MLP neurons of a small language model. Each row is named by its layer, matrix (up: input weights) and neuron, and shows model dimensions 0-127. Each number is 50 + 12 x the weight over its row's rms, rounded and kept within 0 to 99.
A block is one neuron, or neurons of one layer that tend to fire together. Before each block is what it responds to, as a language model described it from the Wikipedia text at the highest values.

Responds to: Quantity words after in. Number and quantity words right after in or over, such as four, two, both, several, numerous, and weaker hits on mid-word fragments like en, ed.
L3.up171:48 50 33 46 50 45 57 57 47 58 34 56 29 44 49 53 58 44 52 55 73 48 27 53 35 50 57 47 45 67 62 62 44 48 58 49 38 55 41 67 45 58 45 72 50 46 36 41 40 52 40 49 30 59 45 35 48 51 34 61 53 38 62 36 39 40 34 70 58 66 34 72 40 60 62 53 74 55 31 42 48 58 30 52 50 46 42 48 72 58 49 47 59 56 53 46 34 52 55 47 63 50 44 37 46 54 52 61 59 49 48 56 47 26 54 55 38 46 52 49 47 44 47 36 48 88 47 49
L3.up1200:62 37 49 57 66 49 30 52 31 52 45 42 46 56 49 60 42 68 73 59 52 66 51 54 29 51 70 35 60 47 50 53 46 25 51 42 63 62 46 86 33 38 72 41 35 60 53 51 59 68 49 53 44 71 43 52 47 59 52 46 60 30 28 44 34 36 85 52 58 54 53 60 51 47 83 43 50 59 56 25 60 40 40 34 32 51 69 40 50 46 58 58 57 25 56 50 40 48 40 55 64 54 43 56 62 65 51 43 66 45 31 20 58 43 49 55 39 56 62 47 31 53 47 53 36 40 40 43
L3.up1381:53 35 53 58 32 56 33 49 67 61 52 29 47 45 47 43 30 66 43 56 51 55 55 51 42 64 71 53 48 67 48 70 75 43 59 44 48 65 52 47 54 41 65 67 41 54 46 49 48 55 64 43 69 68 46 39 51 55 54 67 52 39 61 29 33 45 54 67 42 55 60 43 49 55 65 64 39 77 53 32 43 50 48 62 52 53 65 50 36 55 41 41 53 63 74 58 51 67 67 63 49 44 52 56 53 69 51 60 47 59 49 62 31 35 40 43 24 63 48 51 51 52 39 50 30 70 33 53
L3.up1528:34 71 36 57 62 59 49 50 27 48 35 48 36 40 48 47 62 52 33 59 55 53 52 62 42 61 31 75 53 43 50 52 56 58 47 55 49 57 64 31 37 33 63 48 45 51 52 56 46 46 52 20 56 24 67 43 31 52 55 48 49 43 75 26 60 46 29 61 39 55 32 29 66 57 60 64 55 41 56 52 65 61 54 44 51 40 62 39 54 34 58 52 46 66 47 52 37 37 56 48 54 45 62 57 35 49 59 47 50 57 55 44 45 65 66 45 42 40 47 54 57 32 39 48 57 60 35 49

Responds to: Sports score numbers. Digits and number words in sports statistics, mostly right after "scored", "posted" or a score dash (lost 2–1, scored 53, 10 saves); weaker on mid-word pieces and short function words elsewhere.
L5.up150:62 31 50 73 64 61 35 67 40 62 49 42 54 31 36 45 38 65 38 48 47 58 36 47 56 38 53 35 42 70 72 54 53 65 51 47 57 68 48 58 38 50 59 41 30 62 52 33 41 36 63 45 35 32 67 63 68 49 47 51 68 64 70 80 45 30 55 73 57 36 70 24 54 49 55 69 48 51 53 56 62 43 47 63 47 56 49 48 67 59 53 39 63 48 38 57 53 44 52 66 49 28 57 45 51 16 34 66 51 65 48 47 30 40 46 70 47 53 48 48 39 39 52 57 48 41 46 42
L5.up252:39 54 58 48 58 54 70 42 33 72 61 38 55 49 45 43 41 64 54 51 35 48 82 59 50 46 38 48 56 37 47 64 57 30 71 70 56 31 46 66 39 49 62 44 40 73 54 54 56 61 38 45 33 30 45 43 66 56 33 60 37 41 62 15 46 26 44 54 58 61 56 51 62 51 72 42 76 43 58 51 48 41 31 65 56 44 53 57 58 51 25 81 45 36 79 66 48 47 57 53 23 39 40 41 46 65 34 44 49 64 55 59 57 54 27 35 43 43 59 34 38 53 42 50 58 63 48 49
L5.up379:58 71 34 43 49 47 63 33 57 58 51 37 40 47 62 48 70 38 52 66 56 61 53 56 61 40 32 44 53 63 31 56 52 49 42 54 43 53 42 29 46 48 46 38 52 40 41 58 33 47 77 37 48 39 49 47 78 75 32 51 60 53 44 52 53 34 38 57 45 49 39 39 64 49 45 53 75 36 33 57 53 41 46 68 50 58 67 61 53 53 61 47 59 53 41 61 53 66 37 36 60 40 51 51 65 76 68 43 74 45 45 68 39 64 45 66 54 47 36 51 36 68 61 59 35 53 46 31
L5.up491:52 51 51 50 42 43 35 53 56 64 53 53 83 66 45 61 35 40 35 50 51 37 64 51 45 54 63 31 60 43 57 40 45 30 57 13 39 34 66 46 59 64 28 47 38 60 72 51 74 69 42 62 42 62 37 43 69 57 52 46 58 37 36 65 25 65 68 64 41 61 31 46 47 51 35 50 41 53 43 39 52 53 44 36 43 49 37 40 59 48 67 58 47 55 52 33 36 51 48 42 65 32 54 60 30 54 71 50 43 54 55 43 39 31 83 48 46 49 51 52 44 39 55 50 57 65 31 65
L5.up557:46 48 52 60 75 49 52 41 72 29 49 54 40 38 49 26 33 63 48 63 62 58 31 59 71 45 43 25 63 60 64 53 33 54 51 53 75 42 55 52 59 43 52 52 45 51 39 22 33 68 62 23 28 49 47 55 28 69 55 37 59 55 46 50 46 52 56 52 64 51 67 62 56 39 38 24 61 47 54 63 64 58 47 56 45 54 49 52 66 50 58 62 53 43 40 57 37 59 46 45 51 66 39 51 45 65 85 43 47 70 43 81 50 39 34 47 73 58 67 41 46 48 53 46 55 40 79 59
L5.up717:37 39 40 64 28 44 49 56 55 56 68 40 30 43 50 40 44 59 49 49 64 33 65 39 52 57 53 29 42 46 43 68 35 38 42 50 43 44 55 52 75 33 61 47 37 48 56 27 33 46 50 42 40 37 40 55 54 50 49 40 29 60 36 43 46 65 79 54 29 57 47 56 40 33 59 70 55 45 34 34 59 51 59 55 53 39 58 45 59 41 35 61 33 41 69 58 45 60 42 65 50 57 58 38 42 61 74 38 41 50 78 33 32 50 57 22 50 53 58 20 66 44 34 51 76 76 60 40
L5.up738:39 41 66 59 71 64 63 58 62 49 77 68 57 63 44 68 39 57 49 58 44 58 34 44 71 48 65 28 62 44 56 48 43 73 81 65 54 42 44 51 45 26 45 61 34 67 42 45 36 63 67 55 39 59 52 60 32 41 64 19 32 43 67 55 44 76 51 43 47 45 60 62 42 59 25 66 56 32 65 34 49 57 51 51 47 47 68 41 47 51 62 53 64 45 52 50 63 51 42 53 29 55 52 49 57 53 52 33 59 62 38 55 30 55 48 47 49 35 39 48 23 67 45 59 48 51 42 53
L5.up745:51 40 52 45 49 40 44 37 59 61 63 69 48 66 61 45 43 55 51 61 62 61 54 39 56 47 73 55 55 57 46 53 36 54 49 22 42 51 33 86 75 46 61 55 45 30 29 62 36 52 50 41 57 47 40 52 70 33 61 45 70 60 53 59 52 53 69 52 47 62 53 37 49 23 44 67 44 55 63 43 41 60 63 44 36 94 52 31 66 55 51 66 41 42 46 51 44 48 43 37 61 67 63 42 59 56 57 56 42 40 46 52 38 42 52 66 48 37 41 50 52 51 25 65 45 48 51 56
L5.up840:45 26 57 59 55 34 60 46 54 50 58 52 48 63 50 38 44 46 38 46 33 35 51 51 30 50 61 48 61 67 69 68 56 47 42 53 72 50 55 51 55 33 67 50 40 48 45 44 40 48 56 61 32 64 39 62 33 53 75 40 51 52 66 81 64 38 42 46 32 53 46 62 58 76 59 44 64 51 52 48 47 57 56 31 66 56 68 79 57 29 38 41 75 59 49 44 57 78 44 22 40 47 34 45 43 49 36 53 14 58 49 46 28 44 56 58 52 46 52 55 42 76 57 54 41 55 40 39
L5.up881:51 44 59 54 38 44 43 47 66 51 52 38 49 54 28 41 35 72 53 52 53 30 61 54 55 46 63 51 56 42 41 44 39 48 52 51 61 39 41 40 63 34 56 62 55 54 42 44 51 40 64 49 62 32 43 55 44 22 47 38 80 45 67 50 32 51 45 75 44 53 50 64 22 64 47 25 52 58 57 72 39 58 45 62 57 59 46 48 47 51 55 55 46 52 19 68 53 52 54 62 39 76 40 62 39 52 55 22 30 67 53 56 36 49 37 49 31 41 42 45 64 24 34 53 58 62 38 42
L5.up911:41 48 52 55 59 46 43 40 76 60 47 64 52 41 51 62 69 32 31 65 70 58 55 63 40 36 67 42 45 45 61 66 37 53 37 39 51 35 50 49 56 40 46 47 36 45 60 53 43 71 50 47 42 31 40 36 29 55 53 62 55 52 52 40 49 23 71 63 31 41 45 52 58 57 39 50 40 50 42 42 38 33 67 34 44 63 76 58 48 39 48 64 55 46 61 46 67 57 61 50 41 70 55 55 57 49 41 39 34 55 85 49 45 67 45 43 70 68 50 58 50 40 60 58 60 45 49 59
L5.up1086:45 41 59 51 52 43 52 28 44 73 60 50 20 46 71 45 37 71 47 44 47 46 46 60 49 53 62 54 55 52 62 66 41 88 53 57 48 38 58 53 37 47 40 50 56 27 45 51 58 46 65 51 52 52 32 63 39 67 62 42 61 54 37 46 45 68 64 53 56 65 55 43 58 49 44 38 47 52 47 59 31 58 29 38 41 65 46 56 54 49 42 74 57 24 36 40 46 59 49 45 67 43 68 61 36 60 44 40 42 56 46 58 58 20 69 57 83 40 50 42 40 33 52 38 54 61 50 50
L5.up1253:61 37 69 37 60 47 59 45 62 67 64 64 53 43 55 44 43 51 45 52 60 52 42 44 46 47 52 62 31 61 58 45 41 23 40 65 49 70 52 66 45 54 40 48 53 54 44 43 50 44 26 61 62 32 54 39 63 54 52 70 40 32 61 50 47 42 39 52 19 54 42 73 55 47 62 60 80 46 43 63 50 72 58 44 46 26 48 43 49 45 49 53 59 23 43 62 49 46 49 43 51 36 44 35 57 52 52 45 53 52 54 58 34 29 53 44 43 71 60 23 58 57 49 52 52 50 53 58
L5.up1443:63 58 50 32 57 52 52 54 49 42 34 38 37 28 47 41 53 63 45 50 40 53 50 50 66 41 37 36 59 64 57 60 37 41 62 52 52 47 38 37 66 58 45 49 35 40 49 44 47 72 33 62 45 35 36 61 57 53 69 62 37 65 60 40 57 54 58 55 70 47 38 47 27 63 39 64 71 56 61 37 36 44 51 67 26 48 48 64 59 62 49 55 64 56 35 45 58 56 34 39 61 51 47 39 44 64 54 49 53 45 72 69 42 59 54 35 35 65 62 32 72 37 46 49 47 53 44 39
L5.up1459:45 56 48 54 61 44 33 34 53 41 46 59 41 59 25 33 37 51 50 46 53 53 52 50 28 49 49 64 61 51 36 43 53 65 47 55 56 42 58 51 41 66 35 30 33 56 53 29 51 46 55 55 71 46 33 57 28 53 10 31 54 52 60 45 82 43 60 88 54 42 43 44 47 36 33 62 62 64 69 62 47 37 40 31 64 42 43 50 40 55 50 60 33 61 52 58 21 37 77 61 62 45 48 57 50 55 39 52 54 46 44 56 72 49 57 47 79 55 49 55 68 50 75 28 65 53 56 48
L5.up1529:66 43 36 59 58 68 30 65 51 48 50 47 45 40 50 59 55 67 45 48 43 48 46 40 58 45 33 50 52 55 41 47 24 34 48 61 33 46 49 49 28 46 45 43 40 54 56 30 45 48 53 66 57 40 66 39 37 56 50 38 61 33 52 33 54 63 58 66 42 53 51 50 50 41 62 45 69 46 53 55 54 32 44 52 53 54 42 49 60 35 37 29 50 35 58 54 44 51 64 59 41 62 33 39 48 46 64 54 84 57 44 30 54 45 53 54 43 37 66 28 64 54 69 34 43 37 56 34

Responds to: Mid-word fragment continuation. Short word-piece fragments inside a word that has split oddly, often right after an initial T or t, such as Tok-y-o, YouT-ub-e, Met-c-alfe.
L3.up10:62 52 37 52 43 45 42 28 68 29 51 41 67 54 52 62 72 58 50 61 50 67 57 58 49 41 63 46 30 26 34 45 63 48 50 65 48 67 49 47 54 65 46 49 65 47 49 65 65 53 36 86 46 39 42 48 59 48 56 53 56 37 53 36 33 32 37 58 56 39 41 51 45 53 57 38 46 42 66 57 30 32 25 46 78 34 53 52 40 82 55 55 58 51 62 55 21 53 38 56 59 31 74 57 23 59 66 60 56 75 38 33 72 44 41 66 40 57 55 18 44 36 59 54 55 53 53 45
L3.up380:55 55 29 45 46 60 40 37 59 38 37 50 63 30 50 50 62 56 39 51 36 55 54 68 27 58 46 66 35 47 57 58 44 39 52 58 34 63 55 68 30 54 49 56 41 49 69 60 60 61 41 59 45 24 56 51 52 44 59 46 57 78 46 39 49 34 66 56 53 34 50 40 46 42 65 46 57 45 58 50 55 71 51 54 49 25 51 44 51 61 64 32 44 59 40 45 33 61 36 43 49 65 48 50 39 50 54 26 54 52 54 68 73 48 57 65 34 47 37 61 60 50 59 60 32 32 55 53
L3.up1264:32 66 16 41 57 41 41 48 48 48 46 45 59 72 42 50 49 62 60 48 40 55 51 69 55 56 39 40 34 39 41 44 71 35 25 57 48 55 51 54 44 68 40 48 45 46 54 68 51 77 46 63 45 47 31 61 67 63 45 53 44 50 39 38 56 47 75 59 52 59 33 37 67 71 34 32 42 40 53 77 50 52 59 43 48 39 31 39 49 52 65 44 37 53 44 71 40 41 55 27 73 60 73 28 51 58 65 51 55 54 56 46 42 44 37 50 42 56 45 58 40 55 42 44 50 47 69 45
L3.up1454:34 50 29 71 69 64 45 60 55 51 31 46 56 40 62 46 73 51 61 42 60 56 67 69 49 52 22 39 50 45 57 31 46 47 25 59 59 30 53 43 57 30 68 43 30 54 49 44 56 62 71 33 61 51 59 29 59 43 53 45 45 71 46 38 51 56 76 64 51 43 25 60 27 47 42 30 52 48 67 50 51 50 31 52 51 44 81 57 71 58 32 53 66 45 61 56 49 43 31 38 77 43 49 32 49 55 43 49 65 67 56 26 38 40 42 49 41 47 49 65 75 31 33 60 42 68 34 49

Responds to: Mid-word piece after t. Word-internal pieces directly after a split-off initial t or T, as in t-it-les, t-er-ritories, t-y-pes, t-ourn-ament, st-y-le.
L5.up112:45 64 37 55 55 32 39 70 55 57 58 54 26 57 43 28 36 51 58 61 41 58 64 67 26 25 47 71 26 50 58 32 32 38 37 65 56 48 82 47 30 44 61 55 51 24 76 37 40 59 66 57 34 59 65 65 45 48 72 54 42 63 35 38 38 47 57 70 19 32 50 19 44 59 82 48 44 46 47 57 51 47 58 70 57 51 49 51 42 55 36 34 40 55 42 45 53 46 27 52 57 52 44 51 52 41 54 58 40 64 57 52 38 45 39 48 33 41 38 53 48 45 50 70 34 52 25 48
L5.up158:49 45 63 49 47 29 48 52 36 76 49 58 47 41 33 55 32 68 37 67 54 54 75 45 39 48 44 74 39 50 41 62 43 62 74 33 61 53 67 67 64 34 63 68 48 56 47 50 40 56 56 64 39 40 40 65 45 49 42 42 55 57 53 42 50 54 37 52 55 23 58 29 59 37 45 49 60 58 45 47 41 49 25 50 60 43 60 56 58 60 52 34 46 36 46 35 41 42 43 48 67 40 43 62 62 51 59 67 59 48 41 65 35 82 31 52 38 51 66 34 43 39 47 42 43 39 15 60
L5.up327:53 52 44 52 55 55 33 56 50 66 56 61 26 77 25 46 38 49 62 63 29 59 42 49 49 40 38 74 36 69 59 31 69 61 40 57 60 52 56 56 32 45 51 53 73 52 63 66 47 50 53 76 32 36 38 51 62 52 45 58 23 47 59 39 37 38 70 34 47 44 39 31 34 42 37 54 41 51 43 42 57 61 54 41 49 64 65 62 26 60 29 57 47 56 48 48 53 58 64 58 57 31 50 39 34 35 52 44 33 58 68 36 36 44 55 48 40 61 33 63 64 67 53 42 54 43 22 47
L5.up353:46 66 38 38 38 30 56 39 71 55 40 52 60 60 50 43 41 28 60 53 69 42 28 58 36 30 59 45 49 26 51 49 41 22 38 50 51 53 56 46 51 61 53 68 34 32 46 30 54 47 46 43 35 46 39 53 63 57 34 58 89 72 39 55 58 59 57 47 33 43 63 62 49 52 54 58 66 50 48 40 41 47 39 33 54 45 46 58 53 54 57 69 47 70 40 48 39 58 68 55 29 55 46 47 60 70 53 34 75 49 41 49 70 07 47 61 54 43 43 28 54 31 35 41 63 35 49 28
L5.up386:37 52 39 45 42 54 57 56 75 74 33 58 39 47 62 41 62 56 59 52 56 61 31 37 45 46 73 42 51 49 62 30 46 34 50 46 58 44 69 40 54 54 72 37 34 75 52 45 63 34 31 55 53 58 57 57 33 26 47 58 59 54 51 43 37 50 61 34 56 53 51 52 58 46 59 38 22 48 51 60 41 66 55 59 56 51 59 85 58 43 52 58 50 56 23 38 51 36 47 66 51 46 43 34 36 47 41 46 59 50 40 61 57 40 56 53 52 42 48 51 39 63 66 23 44 55 51 51
L5.up431:45 62 41 37 40 50 48 62 52 60 60 54 46 62 48 35 60 66 31 58 76 55 55 59 28 58 31 51 22 64 29 56 48 56 45 50 47 38 40 49 54 41 35 51 31 48 63 70 60 44 52 77 35 49 47 47 76 62 56 46 50 40 44 54 65 54 71 67 45 51 48 59 43 38 49 29 51 63 50 62 31 44 49 56 49 51 47 63 35 50 76 58 44 58 73 28 35 42 47 64 53 50 52 44 64 59 43 46 59 35 56 53 54 48 50 49 29 31 45 54 51 62 63 37 39 27 63 53
L5.up469:40 45 63 43 35 54 45 44 48 37 44 34 51 69 45 51 61 50 43 54 62 45 49 47 43 55 56 86 56 34 38 61 61 29 44 46 43 60 69 53 42 44 55 51 50 51 59 53 44 41 44 43 38 54 47 72 52 58 47 43 32 69 42 48 39 51 49 48 37 32 64 61 51 66 76 39 47 61 69 57 75 52 68 59 53 46 31 44 46 38 56 39 41 44 74 46 41 41 20 64 54 35 33 51 43 48 40 35 69 60 33 46 59 59 61 25 45 73 47 56 53 43 49 54 48 53 32 42
L5.up506:54 54 49 73 40 45 45 39 57 62 58 42 54 49 51 51 47 46 55 50 53 74 56 46 64 52 39 41 56 53 75 45 52 22 51 43 56 71 63 63 40 49 44 63 62 52 63 45 36 56 35 65 68 75 31 53 37 46 59 51 53 66 12 51 50 61 44 71 48 47 35 49 55 45 50 30 76 51 58 43 53 40 58 42 60 50 62 41 46 75 59 54 42 47 44 68 56 28 51 54 38 76 56 74 48 42 50 20 42 51 27 55 49 74 35 52 35 66 47 58 51 28 72 27 26 26 44 66
L5.up885:26 44 50 37 46 37 39 45 58 61 39 30 49 55 55 29 46 56 59 56 41 68 51 59 55 26 44 54 43 46 58 45 46 47 44 51 58 67 56 64 41 36 37 55 57 41 77 30 52 68 35 47 29 40 73 64 44 66 45 69 70 32 70 70 45 53 58 60 44 69 65 58 50 51 56 55 37 48 62 52 62 55 48 54 50 46 35 47 39 43 49 60 53 43 55 34 48 60 48 45 45 42 30 66 59 44 43 52 49 32 56 51 63 52 62 64 36 52 48 51 53 30 59 49 20 61 50 64
L5.up1122:58 20 36 43 37 49 48 56 46 50 49 36 53 41 58 44 48 24 71 57 62 44 24 60 38 56 77 42 82 64 48 50 39 67 56 47 63 47 64 50 63 66 42 54 48 50 56 18 29 39 59 60 44 43 61 58 40 56 59 56 55 42 53 41 31 43 54 39 40 31 70 49 44 48 47 31 57 57 51 65 37 39 75 47 52 65 13 56 57 56 52 54 34 56 31 57 38 48 32 47 57 48 69 37 46 43 44 42 52 33 32 66 29 61 45 45 60 52 37 48 52 43 54 51 47 35 36 77
L5.up1136:31 24 37 36 30 52 42 51 36 44 50 57 50 53 69 33 34 63 65 63 63 51 52 31 46 32 47 58 70 49 58 34 22 47 52 40 70 47 70 53 54 45 39 41 55 57 66 42 49 64 57 52 31 52 46 52 44 66 62 42 35 47 51 60 54 71 57 36 54 65 54 37 49 53 47 50 44 66 77 39 30 11 51 59 60 29 43 63 42 35 42 48 68 46 55 50 46 45 39 46 52 51 35 55 43 35 68 45 56 55 50 37 53 56 40 37 66 58 40 57 56 48 56 55 59 62 55 44
L5.up1158:56 27 49 30 46 42 40 60 48 41 37 41 53 49 68 38 58 29 62 45 53 54 47 48 46 30 60 44 31 33 65 69 56 40 59 51 65 43 42 66 60 62 51 48 76 61 36 53 62 51 42 60 56 49 32 55 70 43 53 69 41 43 54 53 52 61 46 69 56 44 39 56 69 36 31 40 35 40 40 62 62 61 50 54 54 78 60 57 55 56 61 68 81 38 54 26 44 55 58 49 26 44 59 29 64 39 52 59 39 52 34 47 58 67 64 52 36 33 51 34 38 56 22 26 61 38 51 56
L5.up1290:47 59 41 35 40 55 37 65 57 57 69 42 49 57 45 66 39 50 50 51 50 57 49 58 47 61 26 54 41 34 51 38 79 34 40 47 51 47 60 61 66 36 54 50 66 60 72 57 56 52 50 42 65 58 59 51 61 55 46 54 59 18 53 51 35 35 63 52 64 52 39 56 58 40 43 30 51 55 59 65 62 59 54 43 60 67 55 70 32 63 41 59 53 53 63 31 39 53 46 75 59 44 42 35 41 45 53 56 55 61 29 52 55 69 37 44 57 29 27 76 56 46 26 30 72 37 41 45
L5.up1362:42 48 62 63 59 50 34 47 42 44 34 54 63 58 40 70 58 49 37 40 37 41 36 42 31 58 79 72 27 43 59 59 45 48 56 51 57 55 71 44 25 43 65 61 41 49 62 57 23 38 54 47 29 56 45 50 52 27 45 65 60 45 53 42 31 56 57 65 64 47 66 40 33 57 61 64 66 49 53 58 60 26 52 59 56 49 63 56 40 43 63 46 60 28 39 57 43 56 63 64 60 26 33 29 27 48 52 56 58 51 60 50 39 42 36 52 35 60 24 70 42 43 60 32 48 49 54 44
L5.up1389:33 49 44 38 34 59 41 58 71 62 69 47 50 66 59 30 57 48 40 75 23 65 63 51 33 34 63 71 67 51 55 54 61 52 49 48 49 64 44 45 43 32 24 46 68 44 69 60 55 63 70 52 32 45 51 53 40 70 51 36 31 46 45 45 53 60 60 61 47 41 42 41 33 50 52 60 37 54 40 49 69 61 44 54 67 47 54 56 51 60 39 49 45 56 77 61 65 63 37 39 58 63 51 50 39 63 38 28 36 88 37 39 43 71 69 47 44 44 46 38 40 41 66 57 27 48 46 55
L5.up1431:28 33 42 70 55 62 41 43 65 69 38 47 50 58 63 43 48 44 45 49 67 43 43 37 54 40 50 31 40 47 56 71 53 71 44 63 80 36 47 56 44 39 44 44 42 31 59 38 41 59 62 44 48 35 52 76 59 76 50 49 46 56 41 49 37 54 49 79 29 60 40 53 43 34 63 52 55 72 44 45 45 67 32 44 43 34 64 52 52 56 56 69 56 49 38 47 40 37 33 27 54 42 56 69 58 52 31 33 42 42 37 34 39 48 35 62 74 48 53 65 37 31 24 51 69 70 28 56

Responds to: Sports text word pieces. Word pieces and tokens inside sports biographies, results tables and medal records, such as Bron-ze medal, quarter-f-inals, mid-f-ield, the National in National League.
L7.up1274:56 57 42 58 71 59 67 42 44 47 52 62 40 68 72 38 46 60 48 44 51 53 52 67 40 45 52 40 57 41 31 32 39 51 63 59 61 48 30 22 38 55 37 47 35 42 57 40 46 41 43 54 62 40 54 50 57 62 52 64 32 72 41 63 62 37 44 43 59 49 40 44 44 25 56 39 44 47 65 48 41 58 58 45 46 55 77 76 57 63 42 64 59 38 43 66 67 48 44 33 46 53 68 33 53 55 24 43 26 54 57 63 51 46 54 39 60 43 37 55 70 51 76 31 29 51 62 46

Responds to: Mid-word fragments. Short subword pieces in the middle of a word split oddly by the tokenizer, such as T in UTC, er in territories, id in provides, el in Telugu.
L7.up1492:76 59 56 51 51 36 40 45 54 47 29 39 47 48 63 37 53 36 60 37 46 62 46 58 51 39 53 51 53 37 63 54 53 57 51 38 51 57 93 55 57 36 50 73 45 54 71 40 54 69 38 57 55 64 52 54 41 59 38 39 70 51 59 32 38 40 41 60 57 59 69 62 50 39 34 38 49 73 38 45 56 40 30 20 56 56 51 57 55 46 65 67 62 24 69 62 46 49 37 53 63 46 40 46 54 33 60 61 45 30 59 63 49 45 44 49 28 71 42 65 63 34 26 46 25 61 43 50